{"num_key_value_heads": 3, "head_dim": 128, "intermediate_size": 2048, "vocab_size": 50257, "init_std_down": 0.00372, "lr_head": 0.00882, "decay_fraction": 0.646, "decay_shape": "linear", "doc_mask": true}
MLP neurons of a small language model. Each row is named by its layer, matrix (down: output weights) and neuron, and shows model dimensions 357-452. Each number is 128 + 32 x the weight over its row's rms, rounded and kept within 0 to 255. Numbers have three digits each.
A block is one neuron, or neurons of one layer that tend to fire together. Before each block is what it responds to, as a language model described it from the Wikipedia text at the highest values.

Responds to: Before place names. Tokens just before a place name or address, such as in, at, of, street-number digits, or list dashes before town names.
L9.down253:156079092119145116092109150115078130143171148212163129093108083110140128174112137143074141143142140149144101063124193090174153171110111122142137127088123148151122079121110117114097144118111174189132129097192141171171231119098151116103133124113110169182133138172224071170129151143095072129
L9.down379:158148090112105142107088090143120067176113146130114085149131137123127098147138094103082148147117154182169114090143098150123140163139116144131123089109115092129155161124126115166132111118143164122174080098154124125114139129100109124077087138129102154034126129152120069106086064135048128146
L9.down538:134144137066161132087115068121113169140156119124180137109122184112177118164168143099124112107111119141115164113101121144113050107123119106198163134060160076159140163101120142129147166135182173184103116161157193111137157072143111194107100145081157114141128122082115139066117169182083138127
L9.down541:104147133124089119110099074137115072097079166105137160103110188134192151103151146109136130180151213160121125122128140169041106140175087168201158114124115128074082103124186127099152143153117126173144162204152134093078143182170199118122148123140096140118143170170176150041144116083147126084
L9.down691:153141128123103152074183129182172141162160117087170106224188196144138148164135092138139203149160171125158156180117126165146131136134127156089121104125093110120159140144123113126148118215181195182077051132101114142172109084141189111136176143155139162165140166127158107150113178138160128144
L9.down705:108134121128120123094130115139136112114150103128144119177182101131139116138087107078147076128152124200121105172046173151084105101171093162162151154063166151119110193088115098114160103180152108103125151086146148183109077087173140094193217085112106128104119103143100135153133158153133142122
L9.down710:174151093170187156142103137143132106158150106125162189112131089079136082117092175178113035144145083058097095107118173086039105054106156156097147113192096113100163204090111127099174100154132135072146130121091182105158071083080184081212178135159202089136137143055093116129133113099146141128
L9.down724:137103107158093132145141100095136159185138176177123129101119176132137117123136091139145087150102112162114111125137137121124102093083145134180146154157137086157181125116122128071098141113183101165136076141177149101122124122137148141101125139173172139130077178107130104136194199099131129085
L9.down768:155135135117099163111081146190110142155113172089111113115153134131113122150161155128073110182199154124132134134110206102100125129147128080125134092188161129098122145142143115105149079176106128180152129198101143117137129120086113115144117142089119175191118159135154083159133126078156114135
L9.down810:152126108144154168143153119143197148160114115122088123048160110079136090192115100107156162145135148202170126162182073135125117129114162141099138128118080111145097205070066156152159073199155070137108143147177141178140147151150212083138120106172169152130151173130166121144122142146144111180
L9.down856:184073158162134112160136147098086077148118125152144111152110167194161155162221157157140138163163068184137125173146139090172114104084068095153123131164142143135144200147122141082157154193118152109162107175153140139143129170073144099126160170108158158146083149102101145167138193096151141112
L9.down911:164196173153130176129099056133162120157177094118104109179114176164162166136140166095073084124148164171153112172167116090108163095163119111111096156099146200107105197186106119070180099113120100145117172078154166138172090144189144141084150205073166152083124050107115090159150062144134106145
L9.down952:117111084122079157083091160181131114144107173181150139106115155178107177111133099144130118160153131121105099132147108105143112175137173193093148095159139129167128161167160140109147185147110154146152123104132162190085111097141094110094150123152086151140041125123125119122136160075134085171
L9.down1231:080135110092117177138099137163142103122138135177077158069148136168115178158114132168123146120182114109132133082194152153124118104104160133115071181130126087127112122144190100159150123169129121098177147109044182119130144130111147148095145178116162141120104128154126111132160114141134128164
L9.down1913:148191172124157157070104117115132112131095062155162154117115059181119145128138095103124129150116126105098117106069112087160107070128159142147137210110122054097148208153165141079141118108102138118085097100124112142179180158107137118112130150147140119137133151071137096164076126122124152099
L9.down1957:153095130116166139123088147125129113117094167138115158105149150105135162198149116156139121185162185105173097108124137187133150106188088168091158106137140099126141178085098123126103116108155134148117130122138103132189163101156192090170148195132174167098206177102152139140087163085103094132

Responds to: Colon introducing elaboration. Colons, and sometimes dashes or semicolons, that open an explanation or list announced earlier ("two factors:", "two levels:", "included:"), plus colons inside times (5:26, 2:57).
L2.down367:087122101165167151113168139105084141124086143108102144175152112106087098133152122100135060169049171144115139078179111113106089108105159142171118117114155077122132105144100203186122104111114152164078145172177195117156174163104100171133154148100125145130151122137152091196120103120130091125
L2.down368:133108065118115116085110136119148164144124068136141156060170093089094175146174146139055094164145156133146161141112124159166181121122114124101096117107069154093140174140081147163149127074104103191140121149130162197185093100150128142060168094127147143148182138128101104113134124142189111117
L2.down873:125054066086108081090125102045126105130115163139139150081109128109119122171087089095092191099170054103166160121145107149095109103119158088133093156140090061086168093178114100138127091133118223155098082131133142119160164137109157145139141150112161143115131169160104093093137102125131110108
L2.down1264:133147106075136117159113187123085155180093198157095155156146152117100126117120104171144103173085138067126085090121187175145081142090114178187086126180067100166148064136088104044187158140135107111169076081143150161169134142117122090170154100112138123074133130078183161076121147126143130124

Responds to: List item title onset. Separators or opening words just before a title or name starts in filmographies, discographies and lists, such as table pipes, list dashes, colons, "The".
L9.down96:139077105129101144090114155107045126144189088156160008131108107132170084222141117082142121138118143126160070143137143159107118165122078129180140075147106160124144255162144146121149172141132169154121129140156172052164117150154136073151137122086182158075066089116224130148182147111098092154
L9.down277:124115105191117171141149178127169187087147159100091131143153146172152130116118104149131156140173139181113135187159153181133136133190171184156155154088171146107139117166140105161174132121186174103118178161105165181121162161148130188142162127135172126134141153172173150071145142111123120149
L9.down372:066188143140094135201130154144107152179094136106179121118125137159141142119143138075176118104143142152155136134187090151114176069120043153132132195165165118125203163186104103136138113119109115145144173208094128077084178098144138143088128123121174088113121137204065152068175106121132133139
L9.down516:169153105152148152157131079118105125146137120167123159088134129114077132162116142181138177172144173148141108102115115133130147075131118128132166075057126148116148226159081085105163107121169131138159135122128125156133106153175153162113064144100113151127080128190080105146117148139168128119
L9.down568:152128166166147102176101150087063123151148144139142243078106080148099127167236145159123120150126193085118170130145047125086136145224125136208144117157147116070211139122141172106113147145146111124119138182154189133089176116178130145178092113079142125122118152102106169162179122128161113123
L9.down633:182094117104128051179136106164092143158182148123140128153147111168114165124125142058169167156109101101148108089134120097136118127189149156154208126099189149111149106062108143078127089104095124187151096143158138093135161102112151153134118135121122165097130133122111094128160183155086128045
L9.down687:132155129132141193090155142171163120102154112145111123111151168180160114182148074130210126136124140089117141200118126172124094145153158103118122128133125141152088255169139167132136136126150121099092203085116110156114167116154113086147092112089124152164137166150119148106151108166153098108
L9.down1049:106160202106144136192169082105098112145132142104090137166110148162135134102140157173144097126097138173160141159089091092034074075154099147118142146089147158147192231149151114102107124114096176210110152062107160118143155126095071100116087158099135126135166111148063139178107145174169122093
L9.down1351:156156085159097152126156149091066155154150073112160153155139142142061173121094124124145099125071117138126139140124054179071105121116174135142092127155145074095118185111140146124143083096139152129160121139124115096087140067090098116161144112095118098113141145167154107193132097170165193112
L9.down1458:132151213132077180095137138084138177170085070183107108132090137133159167088162130131131150186115138081098156151121107086138045159143147147156113104121112109103156146116156128160114092153144165122086173107113179167165072130107100109117128122126092108132141133075104160102160138159162159109
L9.down1496:131146151132099122145145148098140118116148070148051110110141103101139159134155117137118058113064086155106073111155119117105152142066096177088180138126107155116151193100104107124118082107101165125111158081170181101129146072111149091162152090084157153122134082189091134115100159110070065150
L9.down1567:119178164134073126132131096124112066146157122183135109131095121177129160155068151118142147105105149122128081128089107080171156118121150144141111154112081107116099255134145088101115155112170093098133100094080120045144169104116153086128148104089104132096048133185147120184116161095127108111
L9.down1638:114181115123103100151154114173124091120085125140130099119126152165136135133102155151168156147063155149091122153145115128179160108077136132107131099103100121134092186133159110110152139095175139125119118115124119165112105163089120093125156156131121176142122128149199111136135114125138135159
L9.down1645:139111142136135155139121114076113107156129092139075208185143135117119131094078135150136156122123122129170117173133136172075120172113139147104165156127203111135142255119102135177094108110100090147173107162146098127164113117125124127086091124120125089141102060130092145146155177127135162123
L9.down1845:166114088087157081163140098105155053162129141032074173144102136112190147156133102113129130129134092134132154129167126084122157130108182171132158082130126126174120255123127124132080150099092127125110152108085152097161167122162180163132135178128154115142148140118119137109146120083134176091
L9.down2002:175136093099135121132124085117187151163172125113102135123078153157159153186146183122129120155140113076157152135114111136075131113078182112185088099160109091146136255147097164158120158153117113165172071174088138146152126119155125140183100122112124172186149157172112165159153129138131108140

Responds to: Partitive of after quantities. Mostly "of" right after a quantity word such as one, some, most, several, or a number (one of the founders); also the separator after a number in tables, like 2019: and 25;.
L3.down352:123115170123064133108137192165124149093079088131085129075156190112222171144132147116137105157129087129158157173120124120167106104187137147081092143132133156143179089101110116133128208098132143139124155097094136182169180111147120134142159090134098159168127081059142196135152118094101187120

Responds to: Abbreviation and initial pieces. Pieces of dotted abbreviations and initials inside names, such as U.S., L.A., J.S., Dr, St, Jr, Ltd, Inc; weaker on "of" within phrases.
L2.down694:109118102163126101146143132069140183219185045199105153117072103150125131149187099140148108016092153185095140120108155095100194128194163080117106080119113144170135164136154182168112135129066177153143109145101116107114087144111131137077202094195117111141129178109093146127148160101146084077
L2.down1780:164149150150082176122135108097177191134087108127168175107085164147159115119161136162109138107115108155125131176097101103189100067172122112152131088124144183145101138168101103153139067150170111137105163095077135173134103078137128114131183161136119130152102116084152158108117142096151122147
L2.down1894:114094146138134118135132104096069138140131124100119102107124134171139115150170157147106134125184150122076177123113094187157127141160128094060166138127053125147082096138084128094110142101081144209165169062117126133098130106122119149103145127158080127129139158152149141113094152122148094136
L2.down1932:127110099165075145113090129133110151079191123124101214074130110119099097098139052145159152166181095128080099134100088131147098156167110097111127124152085129121080146151094147147120127104115149191147106142147158064056172130121150111120150077147138097112178177072112097023121108113112095071

Responds to: Digits inside multi-digit numbers. Non-initial digits and the commas or decimal points inside numbers in tables and infoboxes, e.g. vote counts 14,765, areas 44.81, coordinates 39°55′.
L9.down399:091142175086166166159126095069123128078180137117104110126109125103099137148169121125162218123120112107165138065149128081097125121120082122083178154142111083185127136129126119044212078135173147119155143050126094129165141101116111121141111156102169146163196100163154124138120124158155130101
L9.down471:064159055118120075139093161116109129153146133135095122166108173141102092052129104130147109138064137181114108152109111095173139085158100143136169139213113145137139129140128124083065114080148145084117095097141064122157132143149096146090122121147120101156126157113107131108157157082151100124
L9.down683:170130120153183141211110147101075173174139141146151055107126138170150180099156130111143104140111065206127140153098122121179135103122129139136131079111085127108193052162147114134122196131106179147102115108135117080085154154120182093096096119124059115117171141106181045114097125149206160151
L9.down938:166133050114106159126111166119078158166180125142168067168132155079146137129140152175166142130131064118134096116102099104118106153111135152111057113092141145159121176107195146151103152059126118162167194127170186168106152155110119074127151166124156144111100080084188186167141133120113122095
L9.down1028:149159121134120106121131234127137197157202140106161104085171107135221073139093117168109140069131136206096195100112167091221089207117091154163098101163120117164139105073108120111146161136100161095087120147163143172159098124153073152159212113150183137143163113167110104126131120119138150179
L9.down1255:129126141131114181182183100133138190121124194118163028088118115097011199135117134157140145109089142114112148141125127182194080144139078116066122100073089155140145103171142123171109122111148065127092201068146155102157131127157155185113131104082136169123128073122144139087160138048126131079
L9.down1290:104130135127087112102131156135112119178106128136134103073108151028116182076179121089131126185126176094166110156107146162165109036062098154117120084106171086128093146184070149179149107146182161120091145209125063121148156136116164095080090168122133066192122088102157121085150139155116140095
L9.down1483:118081158123151135132112135096062129087103177120147119100147144090098153154094163159114171089100112201207075082138086120136153113117099161138148106140112130164139150118112147097136190155078110073125156134145148160156161133093204146255055148156098155081120143170145122116167119135126169062
L9.down1527:114143136145099098132150153078125168149187100133177133174129193127104136137116072125179200181137137134146134140091112133112087123130168090111161135116217207079160227084145127121152130197091146073131194187154188117162116140123121211150127129123128132080145039136058069148100139144145153088
L9.down1593:145123092085145172129136119127174128150109102108108085133143104118131130152114131177143157128091134162101166141152152132133181132136085109126122131127171155143183032136173128139109117115127152147202160103123158117141104127106156085078128142181124112128102103134149162068109151160131141179
L9.down1594:093072095092089078106075125126128118086148131158094215156116132143112077140125094105125101091135098096128098177113137129142139121038120109119164157149083102142105159073104099135075177135088099127154110153139115119155141146145150089075108097128103112143102088101124105148083123135155152111
L9.down1675:118156078110140138114093128163143115104125148151142181136180127103135166082146129098076118119122080059111110111048159131255108147185095135154145120176123069121115065072163150137085144119164107160129122166106130129157135133155136113129149151129146147114175119121155102125127150095163147133
L9.down1866:111092150066153122106136171117155152145106161121127122107131176165117117213097107124131123088136126119152138079107118126174168102180129111168108167158101129138134079144123165094036102138122103071123128133209187166158108068169116158154135101119067159106110131131050149101101193154153141116
L9.down1934:131107102132063150109131134112140106115171117119090135134148166166180191136156106109159128094129137115135190070076169158100131128132157157133126103031037156106098069149076108113105119170164112135170141107080142120128081142083073111136137162144184100124142155163096079098160112132099212082
L9.down2030:100101107084106156098133118149112158145084062136153115118112138141135112111118149073145128137197120153174131098113109121167158129094118140087103131138148133106134168119212213138140137172146120075114145118143162135102092086163135159144096106146075091180141075162118158105139167157111132137
L9.down2041:101178105093159165128150160115084149122131109139156057135164226119118080070130176133132154086111107119133125152150115138148085125093144130129144117149155087049076090143189116156107166097112097114114142082162090082118123150119164128171201134171120127127149161045177107114162105106182148167

Responds to: Location and structure nouns. Nouns and prepositions giving a place or part of a building or area in descriptive articles, such as floor, annex, inside, west, view.
L2.down964:068137058069082143180087168142128082145164141146137140158063072136192102122197137147092084142167122093118116031131131124160080181207180146132201116166130121132062110111115129064151089137116098134103144102056154159137148126181166123063123120205126165092117093107206150119145067083163146103
L2.down1022:109165124081103145102065123144165096115103115146110106147081163134155100139143097131153095142101144074141120068117119089111078130108093162180136137152116114101169089126098172073134139189147199189139136133086142140115131144133111182137153205113121105093084210147166140186135116103074141124
L2.down1128:142102090137101146076149154141163074082063144119115051114106168065069095129135117197114186127140082110116182076133136133131093160129084131152169112116184151088071128087153135121135202102099139121122119135158163117086167128135114098147051072104067119073097074141103130060100158079182116162
L2.down1973:064133140094172133100157180120098121076129141118144120090164171179135134098080117119111165083114174149117157194106145104124159138154157082114089093135129105092103118136113060086159114115156121127112156101184132141155175145112155134115139114078135138117114139072115105108118129200139123130

Responds to: Mid-number digit prediction. Digits, colons, primes, dashes, commas, or spaces inside numbers in tables and lists, just before the final digit, e.g. 14:48, 19(9)4, 50°29′.
L9.down240:132135132130138124135091154123186127127158115193197138174185120135110097134146102136077184190173072110092145109118049105097129092077183238136105161147096101173150036107129058198114174051173110145117117196094123167176179118120130085177066109117116105112156128075174116096125107146151152093
L9.down341:111139130169116167157099154143133171210163147157139203123133117109119137127123102130168131136166143106148106128138207094185117164136178169157120104155075175158121188166139147144114081115153150114127087151101140117089155173114082141188130099165112147158148156084128073093176076094162096119
L9.down391:154138115135144123153112106117183113109151119112185145128178134210057167104143096112162110089127101106160163083097133169124185152160121065143191133181167114177011192148153156151091122144130040127114120130147168192209098115136142148129114114111171099087120132121178136116107148136165147144
L9.down441:156081147069113151145158132167095116144127112074156125122125107160142125126124140130117144105119169157126143134100101144078091101215122139134099122171189120116179169156138111125188110152151130081133078129139172140108146121161061114146125104166123173121165118122116095131169129115166130121
L9.down896:135104158147118098150127059143197175112103105164111130097133139135141151149067103134122132105166109079126131133148106178162125130112142151112104163114187135151146164056134180132163113110189155128140113169071132107134170123088130083125182133183126153191132161144157107165154159164113116155
L9.down1133:140099093142125146121117088084174160142161148140123184160144127175076148128125161128128144207140189164152103119171127155166183117079196116115127097085105138149122142094156097141137098106119134167115082117114134082137136102146146140151137040178200138157119072138142126148138117195176134104
L9.down1161:117116094051163095117170134174090058131164099171121079132123130157115164117170127166194105122117144153135099090092163123085172196209090112122093117124121155154180102060090115132189139131140128152108079093075137091141099116088175139120170169107096143082155136106165146129112129103122120078
L9.down1280:170124085125069213165126190086142152131131155097161036127128142119118138116137074080086158147097097146175068150185153137106130082079131152144166148104162173122100148107097109126136153150132173131157164153083131101144168157111135157154169129125140106159118158155115114139110080126135105127
L9.down1305:135147130139135201081068131112177083177104208104188129164140146166124082135083172099160152146132122114097152109133099144146060133135118112147192128219103135130163143154143132153150146153128131117139092091167141134174160165113078160109149148100128171101130133198093104117149093065176126090
L9.down1309:065112137156182097102118191175147142073162117040124110094103136098122125119138077122153128167115137122106060113152116098094142139190125123138169124133153149093143129154155129163132143105204044123089051113101183080169078126158093090109135115108148059142159174088124103174134133109174089139
L9.down1344:103083088136180143137125127141173094086132107126195114149164179132099153094103119187132139172115123157176154087112124101194131155160187139130141059168136102142189127127106113156186136127135122113168103062134168130079101091129160176134114088082165148120109113111101176162109157152107138114
L9.down1378:176160171156200136137149090101109048135102151131116162140142146101063136144060206203142164141109110144132100117120122124176171181105114142138109162118172114186096172166135100149237201138105076118105119171128123080114115168139132088093079148160119149095140156115058161112099146165099086099
L9.down1430:057129121142111145185137148177110142097075075120137168123131123127082086185147132173134111148113140127165154130148110200156122122145173110079097105109091071116150176065176134109129118097120149090119119150170095130133138126109107153188119133159147153102065132157080145189183165142153159166
L9.down1575:088163146104092168164143123195163184151163135097116068090158109193121109139135136095130095183082109123136210187135120114192122146188116088102119078188087088085175142132086077109142144139132115125124127136109057114140046105136119132105142183148174168147154137072118135141147103142158116127
L9.down1607:142117096122118170122112106174130140107128141142073121189149108146099135085101104120123068180159185187154135112150107104114126138160162172089083139139121101165136106133143115153138085058120149131116116152181107125104127161167140129196148162139155098167110093094147137139118118125107182135
L9.down1827:152170075077097143104105123085076102108108120117192184148139081132134134128155122108179063182144121150109135147179110122148152195199145111134139102139150149146131088130097131095155102130098146079138114098057111132133110143180142129117136198096125171154149077109078143142149174108138092140

Responds to: Quantity-expecting positions. Tokens just before an upcoming number or amount, such as of after a time/chance/spell, digits, and had a population.
L3.down385:108131137110126150129150137129135132200104175101110093150132123116134066111123132150123169175126086112156110140194148151158166079184043143118121123119141189153162157197138143098152155177150163149168129154102107180144080096087114121080103149185181161102104158130119168129088113079072132138

Responds to: Digits after thousands comma. First digit of a three-digit group after a comma in large numbers, mostly vote, population and attendance counts in tables (5,928,040; 150,000), and sometimes "in" after a comma or noun in prose.
L3.down1849:137228154136125159144087079139086152083095134131104149143095127096090126135150132127124114123163123180138153108192180155149181168093189140017118130089197093120145125142090160188146174163152118158129111099118117107104170230132132079136179131159083150113113141158132126157122122102142141114

Responds to: Final digit of numbers. The last digit that completes a comma-grouped or decimal number, e.g. the final 0 of 40,000, the 5 of 1.5, 3,907,454, often before a table pipe; rarely, list-ending words such as States.
L2.down451:129156087134127114187091203150196162102108125153108178089112097121164115177100172171111160129129169110101162116183140184129125136107116093135159068092149161114150197146133128142107118153095098106121128127100125149120153204145178134136111145122122139127107193147069145121122141133143162175
L2.down568:116162161142145199137099137121091073144122147087084154114145136078083109123193162126118145101109133137135166117151115147106131136146138109092099090117146149167095156136146132123166119193121067124155093178135115123146141182135191124140094102149133156109097124104059077190142108119140117115
L2.down765:088159112117090092127163108163105089147086159123129105150108116112078078113158101133132094157174132175121124109159161143113166092093143137109136135110136147123180109127160153102071167102149138087153180125172095124165165151183115102112078142061142162136140187105167172077209119121097124135
L2.down1341:132133108115114099175119109131122086138064095090164079111144135110115144115178129133157121074131174159144174102154087104146173180098137185127181090147093107125126123170139083135151085051197116126119144146086165125125121167128136152090154166165109142132094117126104122163111170089103135089

Responds to: Words following place names. Function words and punctuation right after a place or location phrase, e.g. Street above, cave where, Dallas followed by a comma, eastern slopes of, plus score dashes as in 4–3.
L3.down1589:153112163101083176155067152153121138081157120122132096114044060132134138126180137138151140130129132099160118135103154101081102173089101184215149165119177114136137085121088109123112144154192127177159112101107099147111146167087185185095091126137189133096122161115110089167108113114110135146

Responds to: Title-initial capitalized words. Capitalized function words like The, A, On that open or continue a title or proper name, e.g. Poltergeist: The Legacy, Divizia A.
L2.down266:105182148091121152121135157168116072160116142140080109165082143088137173112113156102169117146146126198075115122173100187146136057212126152118163116117074131116109125107092078067126138118085045100148131076136196172153105107073174119142158146112135126158157114108133159135118129144070122109
L2.down1309:084178102104184106077130122136127124149099121160196105153119124140121114137159150174178064143115105138100090118120144152118131183187115148152146115166088111181170135122142062077064086124102084105179134181136146109172150134133196108124151091075162105140182170131153124127136138115158073063
L2.down1383:121187095111090108121110126185099123128063119179111083144141102110101170171163116140155111114139037193139093130112133159084135100132130139211143154165168111148085141114168124160117096089111079119121113124188091112157122133075131137150136080097138099076105178144138121134126146144129114079
L2.down1446:164156110097119151119059101118093104150121120112155116078090157123122098099100116133098163112123098182093162151113132092141130137125094137073126119153130144144083083167162161160135131131113127116129115211128081180108074113117099197157180170131114112114086149129160161124129101136161133177

Responds to: Table row-start cells. Digits and pipes in the first cell of markdown table rows, such as year digits in 1968 or ranks 21, 30, and header Date |; weaker on "of" after "total", "case", "series" in prose.
L3.down117:127157148071091206166151137154207071151140121198133150137065133142101133120109166163134089098081160129091130110127133107117146106127114150145171183126093123074115167127156169145137096186132134196142159150135195123109136110130076122108149177132135153117128084089188123140146045119089146166

Responds to: Predictable sequence numbers. Digits, or the space before a digit, where the number continues a counting sequence or range, e.g. Scene 6, Step 3, 2013–14, numbered table rows.
L9.down283:108172038132174089163137121118111137127119133101105129046096187101157161147103199145170142099141081131099134144139109104181155143079124064105166193141123134086097166113120119165140124126141101180113140161085092139127054191148148153112076188148049164091061132151132139149112126103091116100
L9.down361:100093150165153084134152175160062161148163152145114136082170179162179038149158158191157157096129167175139180157146165130057162088133142089139160112074123121157064179182156148153101154113115166094184132098109035157118114065102146143184142131113091115152110108071104156115168132121199139055
L9.down395:160136160130187115123163130129106108146094147126102134090135105137138147132115086123121148084061103103088094119109107103120092130099127135141176092131082129119119162142136128115116103069134145124124113117113182142146118168073088143165128176107164113130148121113051116146138085079096159173
L9.down521:162118130140121125103172094171118142121179077121096163144197132168124173166125128107122096126167164152181171056134151111072129140116137124155184072089141159170131207147152102121145114119095133097108134122182138133124088076184146153179181078119120127088126099134132114192121095178105118105
L9.down585:167113131100100171130107161141162176149110126137153102080126103097158156169115139155119095121128126121096182131109184078137140150137155051159159151081110195148075168169127143132117112122134153093102151158155110118114093129131129154143151085129144163155107142111083101155111105128122130142
L9.down696:094141113101136160122129113097176145129098179155139215111127095105108137128112097126180126112172141144139180151082137136158155115123103091185144119153115135107121101103070122127177184175084145109059166118129064120119175129148118101139099077099100145103119143154142134148175157115187118091
L9.down758:140126131172090119125133108135078152115100132124174081093112126097152099124147160137066137166130087142140193101166103102132082139135055091124146125108056121183166135103120145154130182145102153105103113184152161151101139166074111152163141063199128116150086128162038117140090124109118169093
L9.down801:128129142140151135137087125122119144181148077162107205135077104137128087145162141075152115115099154143154151125123125103136139096180146099207108154131145136112126119162076169125101148176134106089164195128111143125182145165135117129139082154130164126139074150143162118116095154169129116179
L9.down897:144095176136151096099141137135137139123108130145129097148117087084129079144089149098100095146128127182178071122165100112096090121091153143131119161129137106162115132121073191139167123075220131146120123131136144202160164103107141197181106182158133206160121145147095136117114122123097118119
L9.down1018:155121161135123131173102137119092109160087128109149116129082098119148160091169161112093105132191165129116149168163142181165179086121160136127108140131139090110122100117162144124045125128123124176129100152175162178104149117160093114130072106126094170158108166108124156194077216201166129088
L9.down1131:173174138103138138150124182110164121123128117090147072101140104139141151157097193138139069084138130113108169140157130140094116089090159135167109146127092112121118181161176106119148198105067153066108155152188160095129126100143155091220110171071139107106147130134099155124104121088140113161
L9.down1359:126025143103169166089118150155161182176138153133175152102178096165135136177137169144155056127140085158124130110148120162097137127130166105203158164149132175139108162097134120132114095087163170115111105136175113141119100053115164100153162134139129133058157167091101115136116096115141202063
L9.down1637:070191114159180177094102127130125112101155142143152169091115151120109131132186143105181129093108126203126131146125126167163081128170128132117142121109084138136113145132122112192125155136079174130110068101112133148086087193063076143114120150156076142134148146120167119126091104179140165136
L9.down1818:110164161171109144101154154088131061143157065129106156121116117136061151132062177085138147153129108129121060126158116089068161178181159166119136157147128152114123152156141114129105120146194136078126108073136193182159087131086139126121111149162135118136128184106129083169109121166098120143
L9.down1918:175199094179151141109127106095120111139077158098129178159144163138139184088136146102101093139132095069129163083129116098135133130104139064126080092127155144153109181115119214090158121101106084189161149113167081158161116090158103057214125097137166162131133126150125152098143194130128118152
L9.down1944:098082171123179138062129151106121115092106095109113124122160140113108164152168127105082142147108117129076193153165107120126071108108166100142092112207121177110110181145188137202096186114178109122118128135118153100163162180134111121129120129104165157102085073185122115149175098074102118121

Responds to: Table row-start delimiters. Pipe and space tokens right after a row's opening pipe or first cell in wiki tables, e.g. "| 1 |", "| Pos |", "|  6"; rarely list dashes or headings.
L2.down893:133131127135078082137167163072091109056100108097148112206142112082162125110156081159088107135175093143104149121132095133122072170114116132121174143143131163142179214160093130060175158141166129106139147118110156113077077176167086146093172155134129099084088085094178100092090095141126134115
L2.down1049:140091139127074113176122074150231097110207140178112092084080106156099102100083123188108105147168089164115132086072185072115193060122148160102119165136135130144142146103131127169130184128121164119090135160134178115128129078178140224135137118125131150160043132134097137146156108106209152139
L2.down1120:150142172068155101142115098128111091115163140093158152127161161132144072138153095081118069135082197124111098148146144119064222149045096133139210191136094127127149170061169119054092129158080110175094174178127138094115183134159096153113107194116129152124098081167114109142110131101142067165
L2.down1555:134181094145142192096132088126124076152122057121065122189154118137144154129107164114202143149124125157143098187124071118164133178163186129144088126092093135063158161154093124121158175131150092126142104091186139168113137136150095077096191167130144148140156120137138109138159152188130089179

Responds to: Leading digit of numbers. First digit of multi-digit figures (money after $, percentages, counts), e.g. $'2'5 million, 2'0'64 km2; also abbreviation pieces before a period (al., R., a.k.a).
L9.down84:070121137169085110137103103169106136132097076153133102099147125140134127139118135125156122165143120142110104137191130183067114120123096095071072174122097148116124113132121123126112108146135185151218176132074131144101124139116146154139144132131129100162161096096142109066151111132124133155
L9.down187:145121125145158115155139152167077140139106127127142078118123149104068167129107155115191179102121141084106190107076116110145075179180125144137161099127090099053156207151093104091171062110067130147173131119126129178089207080120083150120118126099152105127168160136181150130140117127162120077
L9.down473:141109085182122146122147127094110110133099173121144141141192132151143140094173173184058168061134099124131140089157094127124132110212118165109153151118096147078151080069165093185136085213133120176149154133145145151133136187113178203132136206147132184108049133090121123138122136134128133121
L9.down586:064173102157134098150138130087169162070101098103108162134150161123097106035190114134146103147118108140133142107101135099128133108087171138104128115113138160083120168050111126105148185090112082116105205062116139136161107070124097151130070115128146164144093086171098113084113116147093161118
L9.down703:186071062083122173142105147146164150170114102145165085098175112093174129148121157144114154132194137176137081104110140092123159116108101142127162177182163116190143137115130156104155167132118163111101143142147089192110166099151062138104158126132171168126116166121149150065146070137133203138
L9.down906:114125139147142146143069073100129085133135100177128138200205073156121159162090196141073131099130090127128114172096133152167135129161091140177144189150127072084111054204121115122094156131104135129123159089123151134192134133129167073111031102070153152156174153123148088106127147093145128055
L9.down961:154096178162159155127110116130134144168124137162090104143087117197130108186176080149120173183104107135097145119098099156143167071157075101106146109168180180164127154131134118117107194124157111091111156076143166127124176123137163137094104121133150095137137120145175172132157149111173135083
L9.down1008:136112105145125154157123148196034099170155122096133121151155122146136108125114094112128129106119105125097113178125141108124144159137113154067144107105151147075122132105110124103092109140088215186106107112149197171191133180117131100159167145092122167074139150155154112106140113124073092137
L9.down1039:179140116095111130114152069092113095130110100160164087105099057094136085143161202126155167141104094092146110117129122052080068170127126118178145148095120135196092131120113111110135152102167172149145130075130129137163139135155109183134189119114176122080155111145157108117172146089064113126
L9.down1074:152121138123167130079174134129161219146080153106117143101152171044137118120169125102119111109141125187128130146148165170157112117149119116158144133148087083129089091140177159106067167131096117145111098137180103086162119091099171131111167133181146087121148140142116152132170132096177144163
L9.down1097:118156087170138173112165115201170160147108120101147107116112119164167183147172115080170198137140155150123152152131084176149212095164091141124158161151077086130074113130122108155170107161144109145137099129102118109111140131150074141184096166136112164060123130160132113131145157111142149200
L9.down1479:158153127149132067126135169122086155186085133114134140096091131158083083095155088166124124120128158146162158098132154102129112151122107125112080140095086135087106071083130115117141098159119094110075205088134115150115124126114109141105076142165143132127118098141139092124052064078142075155
L9.down1524:149193162069140102190139124149086139093162153106125153112152127074139133172130166141184152101138175126094054147166123087154109130136120100095085146143228184114102185162124151149091136131110133144109109166155202124159159140168085085178140126160148159149121171124189095109122152118156136159
L9.down1623:144099128176166192123171123093090111130136119149082120155118113104146086164166144137168126204147159126140091126091100122146126138128114108147087182177168179093137115210170086120125151169116122123148154136078114132165143090167134165156134141202110165117149123138133093125119135113141098123
L9.down1726:111136164214177120124109122088191114142108105102159098148119162194082114127096132177148177175161136064114203135162164099200151115168099168066104122143099204130154109138080159136104130060082135139104216053156112171120138119143166133147085110115117141147133129130170186190137105156102108142
L9.down1857:100107152153117100124067058123195140123108109136175119081119123153115146122115090138148107142080100110161184082190116091168115159102132089118109167117087145137110095166123128097128117133153074117136140119090153196177158132106126148156111135191139129159108115094155062122086123122151178134